MLP neurons of a small language model. Each row is named by its layer, matrix (gate and up: input weights) and neuron, and shows model dimensions 112-207. Each number is 500 + 40 x the weight over its row's rms, rounded and kept within 0 to 999. Numbers have three digits each. A neuron's up and down rows have the sign that makes its largest values positive.
Before each neuron's rows, "fires on" lists the tokens most often at its 100 highest values on Wikipedia text that the model never trained on.

fires on: "=", " War", " census", " =", "50"
L4.gate666:548444483521426525512441506537590440567507465556505479539496533550583548474445535492508567431478525538544493517512406481526492530478528514571507475481548473467517557451422478491530454516580448529513507487499463497514463462473500455492473529544476494529516494466538564488530503549534557579
L4.up666:481531521388454431616571528461511580496498478460497493490503505466514563538490452520458519486515481501532479454556506510454468475481556470480542510513501495494503484467560440496439506538539535425510473513492433538453522535535561514538474498404516470386529486505557438537557475456557499490

fires on: ",", "R", " Par"
L3.gate1288:451438489496527559545484430525489519496484425472488456495476516532530472446510499500477481504565523479503474478469578451451522498448506486475418500492448558463490514576494493542447436544455563572519442505509443454546493535553529496500529457494598474558489474509507509466510510517528475501
L3.up1288:483431498518515516487551546489416494504565511491477509435474465452491508570468468466553527505538514472426478459516491522552487487532515501482556556530430487477497490495494470576554472469526477528559523572458475488452534457547519613516457506525483480500503425485542476532561448524531496484

fires on: "-", ";", "|", " \\", " |", ":"
L5.gate558:527499478481516462473499540511547514509528511504459460531437522401509527521431492429482434518413515582530491593538421520435528512489453535518475449499492403526506483470483524541508497503480507481457531497493451510575513495532475525546531443548534478551450461517496522531420475458440504485
L5.up558:474459508430450496482464443512476551475531531459426557522412437445449504470561515488521600455461504508521530553504461510539572425516483529564489441481480495504525478550552468525535535508497588592538557487490515525509459445504433460483623556472493552507459490471491518477543519465482509497

fires on: ",", " and", " of", " |"
L4.gate307:420510470500545485512486475563573543570497547509482398461487501395462540482539538484534534475486480439473497476465477482450492475474420521533475452515470496492485529524490521545522456529590470586489525484521460513599524485447491464510539544559473513549433508528446482522513466498538500508
L4.up307:483447440453569578503527519440513528493581517481577419460426548483519477605491502522522502463491458476499508564399476490525471539466488558504438551582451524472457524525497535545562521461454481460435554436553521523505470514447427498529525512528557449466545456468506483510498460465508485485

fires on: "="
L4.gate945:450573449487462437493525500488458471477497462537479500480437556519552492466569547511498538425537481500561475454603466392549530544507478505522568512472460533416552461499514518576518470572494559488438466499509556488451549452560480530512501532550494536481522484461442510525509519480564493516
L4.up945:472566519506455465529524557473465587475547524463426601518470520471470440479469484564447469547570461576524465472471482473507585512528481430506479461498505527530495537504518417525490502554502548498457509539465529462466479446588477471536580562562545557545496420562503524483452489451537457555

fires on: " of", ";", " with", " in", "ili", " between"
L3.gate1031:510505551498553526472491459505494475491482462502453518525494564518505533469493440500437490464508469512474499483475486524491525523554507496473531526494500480455539476510544507513530450484479497579578533502515543504538566575520538575539485523414460531447494494481452552492511530490507542474
L3.up1031:492542463497553504443539408478547536462506536480502498460501542496504495490473531537555455500514547466558548478518467484552489521535521447467460471467560580492456433544481475516548522459468528447523526505485530436450510510534507550539427552515549492477547490478392565568547488455576514461

fires on: " 0", ";", " 4", "ell", " |"
L3.gate497:470450481587500535444505512507527524487525438516483495502476480495547484509475434516464531518506553512497529495532527509506576521531506529406539524400518441468506548526471478500518551434482557496494489487502450505560554474482491508543501505576501489590452541538471489470461522495479471579
L3.up497:507483470469555503531528486466503516476523512461469475459436523521506418467534466506500500510474534524436515488506561453556475457447553562472487477487548489523481579559549499468497491482515424587471486492481492457496528560500479518451548469467458514483499463468491501517481560514507508515

fires on: "L", "=", "R", " for", "T", "OR"
L3.gate182:564451505514567557474567456533497531521572397534516449426582468482521466498483518471436530527510509497490480550468453450501567520503531518510463520468457545495515517464463484430488478502477532494524452542477483428466496539519503504494495485581516518528449501454435464491496514446543531503
L3.up182:546472485422452451522539452482426488560520568485507452478413535447448436498402486467526519562543485494521450518517546553531452552427488550510488498577518498515498485540530484540449480545536534501474428504481446523520487490486462495482464513494567442493494547483525506557526443458454479529

fires on: ",", " ("
L5.gate351:525487440491419412544496522471505491542427559517472500483455540479500489494463475457484577500571521509537533530496497496473480421464459539413533495541532527572586568530537473533494519465476561430438594510526554483439487454535484489483464498485541539539499536512495521494514459465464469527
L5.up351:479544511486503472451438433503458502498558438467539472427372566501436473514528481443469553474445512530557436435468500435582538520488500536493532474426517477433523512523477527502490437457439413510465475408475505464516566528474458518497505499399478401495504518519495459449472491536553431496

fires on: " |", ";", " National", " ="
L5.gate910:464480513503515504581441515440520514531444459481469551505502554497493553531561542499458516551533523523508528537457509499483540490523536491422587499456487529403579465521531510496484560570535503393491477514522505521535464434524569511488517455485494580519487567503511395505462506529506526479
L5.up910:423486456494506539455525529450558514526474458421439487494492490455541438470557514500498478500500503530525464404510472429558416467481521466483493495495437581505542565511510473442570460504482512550428452550536529527490513512498524488534514458500483518585526463512480461465558552437506486474

fires on: " that", ",", " as", " because", " having", " and"
L4.gate1189:541416562485550455508470418448550458481474567497463525511492466473444481473492451502481515482516499543513457449576485519538491456483473480472453443582524425520507552442486486520447439520465475504502556454487534459515537501532540479594527604486533471510442532487505483492548469531481606463
L4.up1189:550566550574486508513485544543544528536485472579476512537448540538507467517518510501507503465436510465471466515479461557530542480452597383552526469409471564474494506516550527466572428470584521513518389491451450528451523600442536469540482498533563450507454569518533552479490480489564502529

fires on: "s", ",", "es", " works", " film"
L4.gate439:492476393533476418507494479544531531435462546501459507501476555473561527525504499500501507447467490447471470399434497450441517495499569516558517492571491531521451515469456501537431509486474519467533469493557504530536478468465539486545493489505559526541496546500524490525504530490502505471
L4.up439:512442547526529425519538526409475499516530495474439537533567527506550499502470520490514517535522492518436469365470430556506574551523504462529534439451489489449516483451490504541546482489497492521565520486498521483513544510511516482444464452524540449436537564522533499504553511514495458440

fires on: " |", ";", "=", " summer", " to", " first"
L4.gate580:520480493434451546556491503476536452561523478544493500437522510461497556482435480516559523543520505437533530494478494438479532568539497485551443519466546513482511484486474466548514432512525449568482470535535505490557492500555451521450537490504481482479438527401485536437518405426491496468
L4.up580:528550531439507524476527471532466548471553426502457476457451465506552432448489494506456570425537522540492573575497476525451585479521510572472509504544468541548539534542517568468529516460524502570480546472471495440496532470501475507456586521513481513487508550519516512574530465493482519451

fires on: "="
L4.gate494:516560495519473430406563507437493533423494521489541529513475457554494477459534506460501476585468493498457489515514521450485524507491444536448514533446498473499434534471495486493529448461450534556500572561518468454505484543464553525537543532522490472523535479526488551392507564496489480491
L4.up494:473488578578472484520448518454428554512484513472563438469500512444536506582506463461530531498515466497487560472491530502475513504383494488511522509525465477511464420482535458499510471478524505476477530510515514457476531488449558486470434515545542539495515495495476494485602480463502445611

fires on: " and", " in", " of", " for", " to", "-"
L3.gate133:532520485624559516446489454527442460488486506462481477468489505581547542532507387482461506409594484552509549519561474544426389495502509477515460383439443488546497518516487495481480502449516547450503484446488562548469509468447468585519468508463446429469498516483467584502500491516551511524
L3.up133:552528477514479499513480537523484520443464468543562484510509551552549494512557476514549566517460553526471554481430497525538445472506521499415512529552497514561472551546459509517530515449506431539477547496484521612535489550514552463531449470502532502490526495492466496545482449500523480503

fires on: ",", " to", " and", "gu", " ×", "ron"
L4.gate926:465489471478523466534470510449490495531607511513502434518458592511474533481496495496480518494491452522503491527474516444453500518512527520442521452519494450463544455548539486425463499519501482490556511484421514529548559540453467443446467494564543544557480459568550509515437554473469471505
L4.up926:446463537547471574502454493453408511470465494519504455478549495459460542492550503474451564562551432431478519463451512452500499526486455530487510517446537526473447521438406451471551482444477445506474513452574569459460485473488531461466525568523513425506468474575540536519479521447429489515

fires on: " |", " El", " el", " between", "ere"
L4.gate229:442576481525558509483479514504462533441417545425491446510562531475498542374472512555518476440454508495443548568529490555566554463464518474525494508452495538518455576519538495501515522483468476487533552517516427467569453560458473493460496489548569512454481535534530493541465495550525530443
L4.up229:482550561488515505558527426470503490454434476502481523531533480544561468547488470447541437427511492463493492548521515490546422496455510534592521485450572521525439514492527498458500525525483534553463465483473542409488517540516504441506467450439535460461583520468490528526463536499487493460

fires on: "="
L5.gate127:417547533471462479450529484532550527477473498496483539515520504425530518498514493542502531444435427516449576444557476511565502511551485518494552481543536543481512460522496412557553522483542475524450448556448542513494524514575523534472525488568542540433552493457522471495463494504456478449
L5.up127:487496542407550539488652427463532464481481507439510464534469506465536540475499546588466452499494465521537454451437527497508548417503451538444507492507505480519565525535555424599426428551475533525531524466509509504470543369535566471559443517494492523479562435502492529531554520514485500460

fires on: ",", " \"", ":", " $"
L4.gate493:479446529418516487453485499437505517460476496496481464527493473522553564498455428554485513504432466489553536539512434497478530514485486527503432527467416554481483459568493481480435513478466491481471523477499495489567418501558462518548535510448440572523502519542515510510578498506490480457
L4.up493:514463512561414509487494529473515545453490503500518583499532527482472474483558462546442463475545502567511442516513522585459558507532472472615468541541482458506544521475472474474482526507447455536397440494532608456428585539446491489480520422506529492511474527453551482507481513465477484493

fires on: "on", " October", "n", " Court", "ict", "y"
L3.gate1212:456469517476517504502441491489470526492452474494548489524493468537533519457521468518538484557525526499498453446483439482512452453521503437545495500497504454427481487464474513423559468532527512525425486487558558521491473462483476495493560476477428435563498522482515450502494497451503599513
L3.up1212:426562481504506558510414529520548623545512538567461561585560483503503516490488514473533521543484497489509442431516544499488469487467566484476488598474424481518480465474507564518616500549589530437543510537516462507441477499560614424520514503510452575549508523553476482451448440456487467507

fires on: " \"", " '", ":", " “"
L5.gate1222:464507471484547506485505576504469522482517526456559440548513489490545596491520522463548490451502550423496544515503491540509508541476510534427457521530467513497509541551519504505500522469480481465510530422503510539493425526544584476527473590488518455491498455427486530496543479524446529479
L5.up1222:520520526460578487467473496551476538525518517539462471551475512516564547573603522573565454467523553558450474521524546513505578567449504507543531482549568444558488498552520573498513544545427426523471419491447508508390511519499537480504485527552501495500547541468513459543527490507459449524

fires on: " of", " at", " on", " to", "si", " for"
L3.gate719:534468520459489495407504459526460571586509458538500474477532553479487446565471531511556519465432530429523478508521509517482441495482446482428519557518504522530446564526543456581510454414497434531570467539457463485571423488546476538609532433505472540484536520449486499497520530486497419499
L3.up719:522546570500549523525540496504553553473523494495486521499448527493436548495482543577521457520547528501462480513496513494526486453491467444469475531566470535522543518521505464496518500412585544495514505512477560478513542457571532496459526530439585426544498478463427481523466472605516426509

fires on: " |", "|", " not"
L3.gate1041:425545535504536469541548532521491535492503429496465550509425490521564509482494581460532521471560533496471536476484467459519538573423523454516467529512525452526447518479545504535593442465442508536542532498494529441576519486467469559531558453490519499531485515513515483526446559575524480525
L3.up1041:490497482515547507506567495456556478479491532514547455459452486471480467566563544532526443473469459446487503497540482534494488509504489443607526546461512519512428517522511555550482459596431545504504569449524574532456516539432468545525498463494469501442540464471593521542509547517498475577

fires on: " to", " between", " of", " for", " |", " from"
L4.gate460:478505509513541514564484528513501409584507446467436464457522472479498499569525463545515471561510447504440514594468495506481491536491496513547527547453583546482535479473522515464497483519519483478474501555548519468536492470517491530438536506463528520506497465488471481476519544566497518468
L4.up460:520517444474510445565544405498496515476467475471492463554440459505503485507479502521475462574498471552487524533520511459502483551536522471553431451482568497527586556503505523527483478487497556501550542445447484453539459480534499470497498467451546503499474518538520513539502422478514495470

fires on: " of", " \"", " are", " for", " had", " least"
L5.gate613:462435529457494553416511495544461448546486444404479565503449436509488459557527558477543492589495542441485515480454488509517442510498532508397565511554518527526494566539531510487533552403512515517544462480550482472491470460610514464479461496516535501468480498489481525530498560480510481531
L5.up613:488530519461542507468473519513507621472527515472463491494526615540494481427526512510563476535449456389474529567481514531535467543457517498462476529524527509464542529502465541500539592461539487438482477467533542501451483480546554557450503518525442496569478419558539497537480553603523471501

fires on: "="
L5.gate1002:484513404516522501559484488446514464486519490569512486512536525470556553523502528539513484548513522444499513435477500465489478519569458489553588499464541484541559479421483473511586503495475514466600543482481511464572470409518483502437467572493545424536550503519485489395507478462499532516
L5.up1002:551512509608516432465561476484471478491483494469455502462525529448470531458495488500520527510456479482470534519535442458541498538434509500479481497520531486562430535466596472445428510480490530507522486481511492488474553551599449504519557515441485550500426477478496474531572505545479519502

fires on: " (", " \"", "\n\n", "[", "."
L5.gate778:485496561481517442516549512514517466532443490531485600475547545558553521537451503442513530459483505487470497499563487390464527429525518472535487527541523483525429479499483510518496411544558410431537500516465536474580542501523427510471379516503462530526512511464627439608567478505444513488
L5.up778:516502499482522535479438450492526500530512557483499494485510474500541504504511544532487463500519528481467496475566497536610558449489512464500570484473525515517541455509503535452561446592525458508543487439515511443510538508530451530448478555573465416518506440500524527472512489458563447539

fires on: " a", " A", "A", "a"
L4.gate222:466463518480497520492516503475434478446518461480486490494546568539465522482489508482483558469485501566531409488433523495538574533564528513528492471508474524522479529527441397497485466444507535470503549427481426530526507482462464564397526496486490527482504482434519527478510489599510542524
L4.up222:513479482520486506510492464589539451418513476533441461492476501499511508542450570553575461488465567559505496537394509514461519525442435448513502454409565562523522513559535477514551478473477537523627454460461540492528594532462479590485494476513565527509473483522526489475485457483432586473

fires on: "g", "=", " day", " fight", "ast"
L4.gate983:477501538478469543526544528516470453505514520417455482460558446418579536491489476513560512476435435459467543491516536563542507500584485526465527448554514492448533457528545501534448515446475516575492523493457488518539556494507559455454522529481457456490485496486461414547516533536592422483
L4.up983:512467504432567492501520472526529497510483517465485488531457529478548496498457475537494548503496498558509529537506471548536472474414517518470558486482558463450508429458562497485556488479502504453451545497534495462517527498442447462488472530500461516520519544505423479564546449503525475564

fires on: " |", ":", " against", "a", "\n"
L3.gate1272:450458567533582481412523482535492507582549517441513414484522571441536556425484480550542531487551541449525478472425527467492501544517486499489521495518542470538466516534519482486477501512458573559459468531497526469534521498521491464494489540535565518493461451476463530521504519465544536493
L3.up1272:501497489558474565433561503504457503494483478481518479537467508517465441475459466447514517485502433482522516487465509506502519535480534480513448498462491479453448560515546562535507542521495502423499496460472533533487517530508540555545490508488525498564496570484524481453437514572528518566

fires on: " \"", "mi", "irm", "qu", "ut", "ser"
L3.gate224:545550483539497458527489512593516494527484493471455517528516596470489533494556549575507525501503460592496493499492456614538503480495501552556501483473581458461517526524491477504491473539548523523508416475551505517600542557491546507577532451534470487492565533503519476518511534478552538516
L3.up224:436509513483475512614456522508582488502504476518525489454497451517534487518526448510419559551485550486544548498511574478421546530579515465491564401505576547494521554453487481555523558478482463465597563543525496535432514461473553519488499488487424517530554468467484515578448540480450485534

fires on: ",", "=", " released", "."
L5.gate1207:561475561547505488465582523481533534558556482462531463591531501564489562543554469509581447499515571461508438556485471482396512532483425486519491411537556469515497511376515471529511474451446546484474459505513505469464484529514508457486504513470485483496522489492521446505441451432431520521
L5.up1207:537551514492455491533548484500466504509488425502537478601511509510525460497442534553494477479535566450499461501514539452454504502490454515487484442545414493590531493511497410540504505494487522479528494494541545516481523506544411497517551422441461451460453478500486482496531478453461477458

fires on: " and", " former", " of", "\n", ",", " to"
L4.gate113:532541474551575469493439533415438571448569496461475546489478571469499467414500518430545508509553485496544436468506543495515458495441515574462478482500531427479501473532531507489501439485447470467535551535458510469545527516473496514557507510628457435500494510487480507513518483488542501558
L4.up113:502514575515566513448561437476469539500471516398472480482539468517517440511471519482540468502495475500549505470535544393537486531483529478497474555485477527492505496486524444501523513501480487539529454538533562491431485453499484502528484466535533520517504480531530485541522486467498534475

fires on: " under", " in", " of", " from", " by"
L3.gate940:504488540530493486527470531578479518525527530482526573480483445493435472463478464477547545482504520427519464476462508456546484494564419498483510514534448522494506515487484504506494480470471531521524415559524506541533456483501460511569558548474461538507481444472621494522526473487534469503
L3.up940:514456580579433471511438593507520401526451480443513555500503447512552531476490522457510530441472520478405538533499525490483512496459526518508454551449465561481525434541542570601419574430504459518544499478508531425483529544488503510508536416540473508573553471420469503509426502493486497484

fires on: " \"", "/", " just", "-", "ل"
L4.gate49:482459505487471449483490498430499595534509528508558533524558515568524550506615547473557460476474493473567471532478532500514512460567404531453481505467489545567463500542545504541508484442452512466499544570451483482501542529482524496516488517498559544413518475492461522445487502522458458459
L4.up49:519480554531404541531474563472474433501479583490470519513553494567435542478484452544508516485514523550465501503459547459526514532531448510539560477543483543390452462504504522569435463514489479444481512490541573509465471470482518464495493490566431497466446452506547457479442442506451473415

fires on: " |", ";", "|"
L4.gate379:530478492515490539482494491511501566493431508468488471525503550540465525419599482537459532493480498493574484425570484531534457552513509503509518610508507502519495549457494464463502417476520500530452562474500494475492478496506469551542483521385472560572448564455429483589488474505449501523
L4.up379:517485518549523500431518461519458496579450510512470418492492522489558467501570558521500470500485510556537507548476458517531454493536506405535484496486498497539513599574447535488459508521542538497475497498596539436494496487532463528490475608568602533555465521449401440534551509530445451521

fires on: " (", " is", " \"", " was"
L5.gate902:457514456512499411551521449512526448449506521414494547486510526586517564548551468532501479546519545458494433563485528414506451466559466451555498463545476475497447511470490489516464462529537515467485408535518510546604533579399504498499468553619399494511518521438513532495546468502457449436
L5.up902:495485516464486514529529485580485463475480469414448516487512464517447498476485410490494526410516505541477434449525461505565475493476552493521505549509540460487501526463502497544439475503583511438507529480459536477488480493512517462463517484489540480515436529509496419461495491491509437438

fires on: " (", "—"
L5.gate751:470521426447563438469487521489491428540453536416460558518479523477560506438490453408416509432558466495540509529567494463575517431486501486462492508471522529524539396504479492433472452527465513447485614559532527497508565452468549411438479503523504544528474470485483477498534474506519521508
L5.up751:569492481443416523553466440472555604531541495442555502555540438513427518462541501571558476525557427498524442428458508491520513499540499518580521489526526536445568559488488454431517489520464504473412502508503477391481548572501468533483526500487485525391493531489574501521463455487471441513

fires on: " States", ".", " US", "rit", " America"
L3.gate720:482450492437464483495535574530520483444558495465575532464456523492530416472584485575541399514541473525470495490501541503497462453529479471456518495481525461534546530419483540465533402535497491449563506500539439480423567436550531528537530495504590488494454470498482552523449550472457493517
L3.up720:524508514507481519448493561511480533509503482539547472432499564456477462405513624489554501477488525484495479529465544487556459551464491503566462384497484523471449481409582416483527465578488471498525457522522463502526488538516539488543457457530537505585385578486497444471491631507501514493

fires on: " |", ";"
L4.gate119:486496475466508456482510548498527510479511460494523553452546454513473495463554531495497569518523471417542586498472500516468441505502424494513487477513498459544483488524508493571491426475462427513489472514549508478579495547505473470464475473462437554428535559508482506519494403531473455516
L4.up119:563510459482507518450488532533469461482515516551441458547454450426574477443483446505532500463507512521582508406573515521521498540522464569493505484522520473556467575535451502553514479521506530535496473457464455488505452534499511450528540509580462471491500506485575469549494450491572565567

fires on: ",", ":", " (", "—", " -"
L3.gate420:539536490447450509534494491501501481528496489469459469537491547444464511526497505494477472514489462476509573520524474492447525510507532440455524542463522556506469501525455459532453466477520522576447463489500496519476547466537589450410499534525480490536403507497463483484562559537510504461
L3.up420:473498421486502464498549405480529452422501537457470550501497495489503523495476480478532531490471529476498512438478398584542497461546525483515446549557385436543544434529470520477565514433523512488479481492464552518567611477534526534526462539527493488475521547562544445504479505468507489514

fires on: " and", "-", " protect"
L4.gate243:457466522405544514488504392526395555442498529502482560470476489508488485522502506456384483506445447474478493497528462457525482497480506472564422472514477514472493566536555492471545529508578478444450562492436491500502527429516530486527542497520491473555520481438528484462508458521542577441
L4.up243:488562468566578517492534474428505458533551490499564531453555518501430555552502581517472490476541477417400467541476529424522510574508580458458545503545453509485528549428541485477505495504560478463543458525519451546551539501535563504505523593473553443504451522538466522434520508514467568550

fires on: "\n\n", "-", "'", " A", "est", "The"
L4.gate653:545514499492438475480529517498510499481460473562487520514452514474516493433492479438558505473553484486465548554539486504479511541536469558491586482556538558490504592540486410517428475481521510489540516489494498536544478447490573447539524425525544550495520567489449503564476506541498517523
L4.up653:492561466537512485511489482518476510501501433484510465494492545520482553450483478466503448513531481581511522479495473497555518585507491483596463447476455503543513527580470519471549511562526565468476671469541546491503541492517461545487534510502493533502538523477457483484488465517438603524

fires on: "=", " |", " =", " title", "nt", " It"
L4.gate403:475448531472464497431490517520451521523521444537537484438489505540517503504431468491538536413484520499497482453533538513443448494503475501548477462566485485498454580454520556511510514542440537500465518482548516395513524534521537482532449472550474511460418533552438535406492438512556481514
L4.up403:568445410479449449504604586496512556483442586506487563518482484524518620470487497558512537544503509420547497531566583512462598567430522459530529534486479572469454533513554454497524509592481522528559441546536502545568523510542528528489473447526572497457485464466429479498514444500476568487

fires on: "\n\n", "s", " company", "\n", "The"
L4.gate1158:446504454465568383489520534518566514549440467521410483530511524557564477510492614500538482478539526475441533516426488508528567486517468529534509508530542486572485520501429455538506538451533587574423516498480457555494391483494514478505464513422489544568500499421533531497523449509462422558
L4.up1158:506476511571558418458550523466485457463460510499431542416513482489490497492500500455479502509564531551523507473508517496560487560443550524565481447594510413507495530529464467475533510540525528503475560509498551500523422493454492532546550544449493488531499532455535497508425522540487467502

fires on: ")", " and", " |", ",", " –", " or"
L4.gate1291:476530442461524481504529419465469568483499475524499525465453496473517406463524488481458542530519486449502497485541525482543523511444419523553436500560462467557503536462557468464493538558494529495474477517541551531545530464538525516459497465541481516510465513528440486498502522521526512445
L4.up1291:491504526443557543491525539500582466464446499491491521392496533487453462537443476484449490504492499453562497564470510501549510496436421403608586473528551491479494439558500517509528454443456484540501493496477515595475474444498491494474467522515453555449420529470524463452470467529388551533

fires on: "a", " –", " |", " of", "i", "—"
L3.gate220:576543469452529484502578455533590475522539511467487514435461523508544504502471485562549477530528564493522483455486480507490522527628518393555513519498487427528528493447528499406472491423508510486485527522498503427460495527507591481475468519476525546509510500517464500500461517552485545442
L3.up220:442504486590474463512517556451485495499515489494428497522489484488483441476461514480489478579528437509469521466384513467578417545534551475596528474486467539522492488466547548514490484552466563488523491553516450546504452475523514462468512512551464528555470539440467466534489546521477520543

fires on: " won", " did", " to", " for", " received", "\n"
L4.gate724:534489536552512513476479487476517518560495448527480545445514497516501477561448522500507440471437530586472546547561475410502483507463498502550397485462510517454443479483552496465559471506477459477471475478445488479518521452511481571488446547596567497521536497448570502570557419491506518506
L4.up724:494459493486525484496498534501455455492526537463533485487504456537473491515533478530541534559475599510474468523436483436559447550502560437457465555483568548588486514517495381478458564527489434584520504586463489547512478472495489514480528489495533486504492519475504507526533573506518458453

fires on: ":", " \"", " as", " or", " Re", " is"
L5.gate86:427487542575544518486530502499462515543473518527487520541473469542515533487539512553504493516491527484492508548522407417436474506416535458485500485496523473496498400466442501555462435529538534502531510455577545553517520523510491534465436519586503513473529507466499444450422506493515457460
L5.up86:512443501489542507513446427502475530535517481438532521471436551531441498456550546511457507496460415553487505496535432526515566504450529495526455453493538406480519549499461514523460538469543496458500424526517493485513536532453540472476531479526447473485555562490522497506529459512479498515

fires on: " a", "A", " an", "a", " small"
L4.gate1005:516480563450498513514539505501444532483481504563489500568513534513461477484467567507545580512441507496533474471474408553514473520537461463505491452525552453537549519583470557598500521511444524417484563480529535537517434488503515477547479522510432556532475458446480598535487533592426478524
L4.up1005:439500528494490513469479503516493482496502489493409480538515526511455464475519538503523477462488586522558572463479581482530489518451443482526458542479487496535476446526526573577519532498455529511530521511492433471417533407492461447470502472542528466529442517487476418513546473474451497446

fires on: ",", " and", " (", "19"
L5.gate1095:437550511462477540510580569432554546491476542529422505461475489525492523479469537442529467523461456583467460506451482431510506449532487506534532611537552448547495507503458522514482570480517505466476460534496505531517498483463458495505474553467500514521472520507556554480502468543538489524
L5.up1095:429456465590491451498512541501520478505542569465462480495565469526461584439481509521553522585454576559422455547492544502513523521508583490371500548496475461480528497529527514409493525570472548476457504476434490510575541526461500554447443529439538520538495531541434590493472419462479418525

fires on: "=", " in", ")", ",", ".", " Other"
L5.gate358:405510518478550517483512476472455507496519463495507429548503539457499474475487479451493479491566551485601524495522595486464497540529523540543480515453564480473566480490478578517476436470489546527541548434517556409486440527479523495488510555477546462484508485557462562447516470513453512469
L5.up358:551511473479538396515486487451481449549456452522441537481628484475538539466534474482486573520538464491457520437437457457540466543499531517525481528476515559521507513481455501467583455467499432488494472468467530495471467501498493456531537457514487517521485552515479480509506552450563468476

fires on: " and", " |", " than", "|", ","
L5.gate954:388520473497463546434457526477453454516464517507537474476559469576545507476453539474412486464478540559549407541512524502448514464515500497527508497460451498513500522488510517477543540431553467488550464520543579489510530563454484508475467523393493506488582521504472561546464518523416517530
L5.up954:432506503512529489480505468480486457538491486442511444574535524474523540497459559536534476457487547488505504501536506597528555509496511498549501497497515572518476549558528485482510526520484528543563467542525547472461489525517510497455602531594494498484498587448466498509524551532494466515

fires on: " |", " none", " or", " —", " –", " 0"
L5.gate720:400460478532558491502546436481463530469415466462563519567427470446521495468461509447503573525489485510522468497470537521515567507516461558485467525435524487499421440469462444481547459505476543503398483548431484528539531518507492519504526545544547409497533531474499487446515534497527491391
L5.up720:457461452429519453495534526490470511484490535463458478430493463503489490530572563487528420516516556548420552461531484479450470517513555507513543552501532566513543574492544501428515477492487454464582485468502565577571531482431531488483518495485480466490518523490481458522490432506529522476

fires on: " at", " in", "18", ",", " of", " ("
L4.gate749:378532437508567461461476488477488530441552573507547521539445517483468489463491393553511525480503472517428482528436518428519448494478438459509514528468438389494487450497520550477522496539571488529533507522501486497493489530546537503480440487523436490450570541540510508478579514505523515514
L4.up749:496474511525440468518455430492483543440530519512472517494479463528591576546516554475527432455544511428524499510521482527485593463512487477511529483532552541471425537491489554503539471504525490485475478516480486486484563514515554489623541543500487413495518486538503485554505559445511450455

fires on: " (", " 14", " 24"
L3.gate276:385522484556541531467504467493457481484416478442480517470484477536509476431524481462524568503500487502515462538609444482526511544483542521533477476454508461530513530487396501491446511503508493442465585520535453506470560522530431448517472507490480489471496573499533486537480496502504516469
L3.up276:547561458502452526492494528492486487518456562468450554451477489489496511530521494499520499471470549485542514496535389513484549502532518430523564441440523462426519469500477484481506534545511473519471513494490486530482497511475479580488420447551520493533438456483503467457529528429469494508

fires on: "=", " by", " of", " born", " to"
L5.gate238:565480571516528470517530437490432475522592550541449474459492443443480447485513501515542566498484491504495531465525555500505509485546444522459516537466528469548524485498470495467427449494505480596503440538435528481529470498441555435521566519567472499550483497544505535498510517537489498494
L5.up238:460446519528575529545493547478482486528458535568498515442526547517513484497524481486465525449508526541470512475534510520477451524546512559524515487556476513589500543506529520493447511497551521449518451466467481462577482487479497487514490474532538486544531487515523489504495568484477532519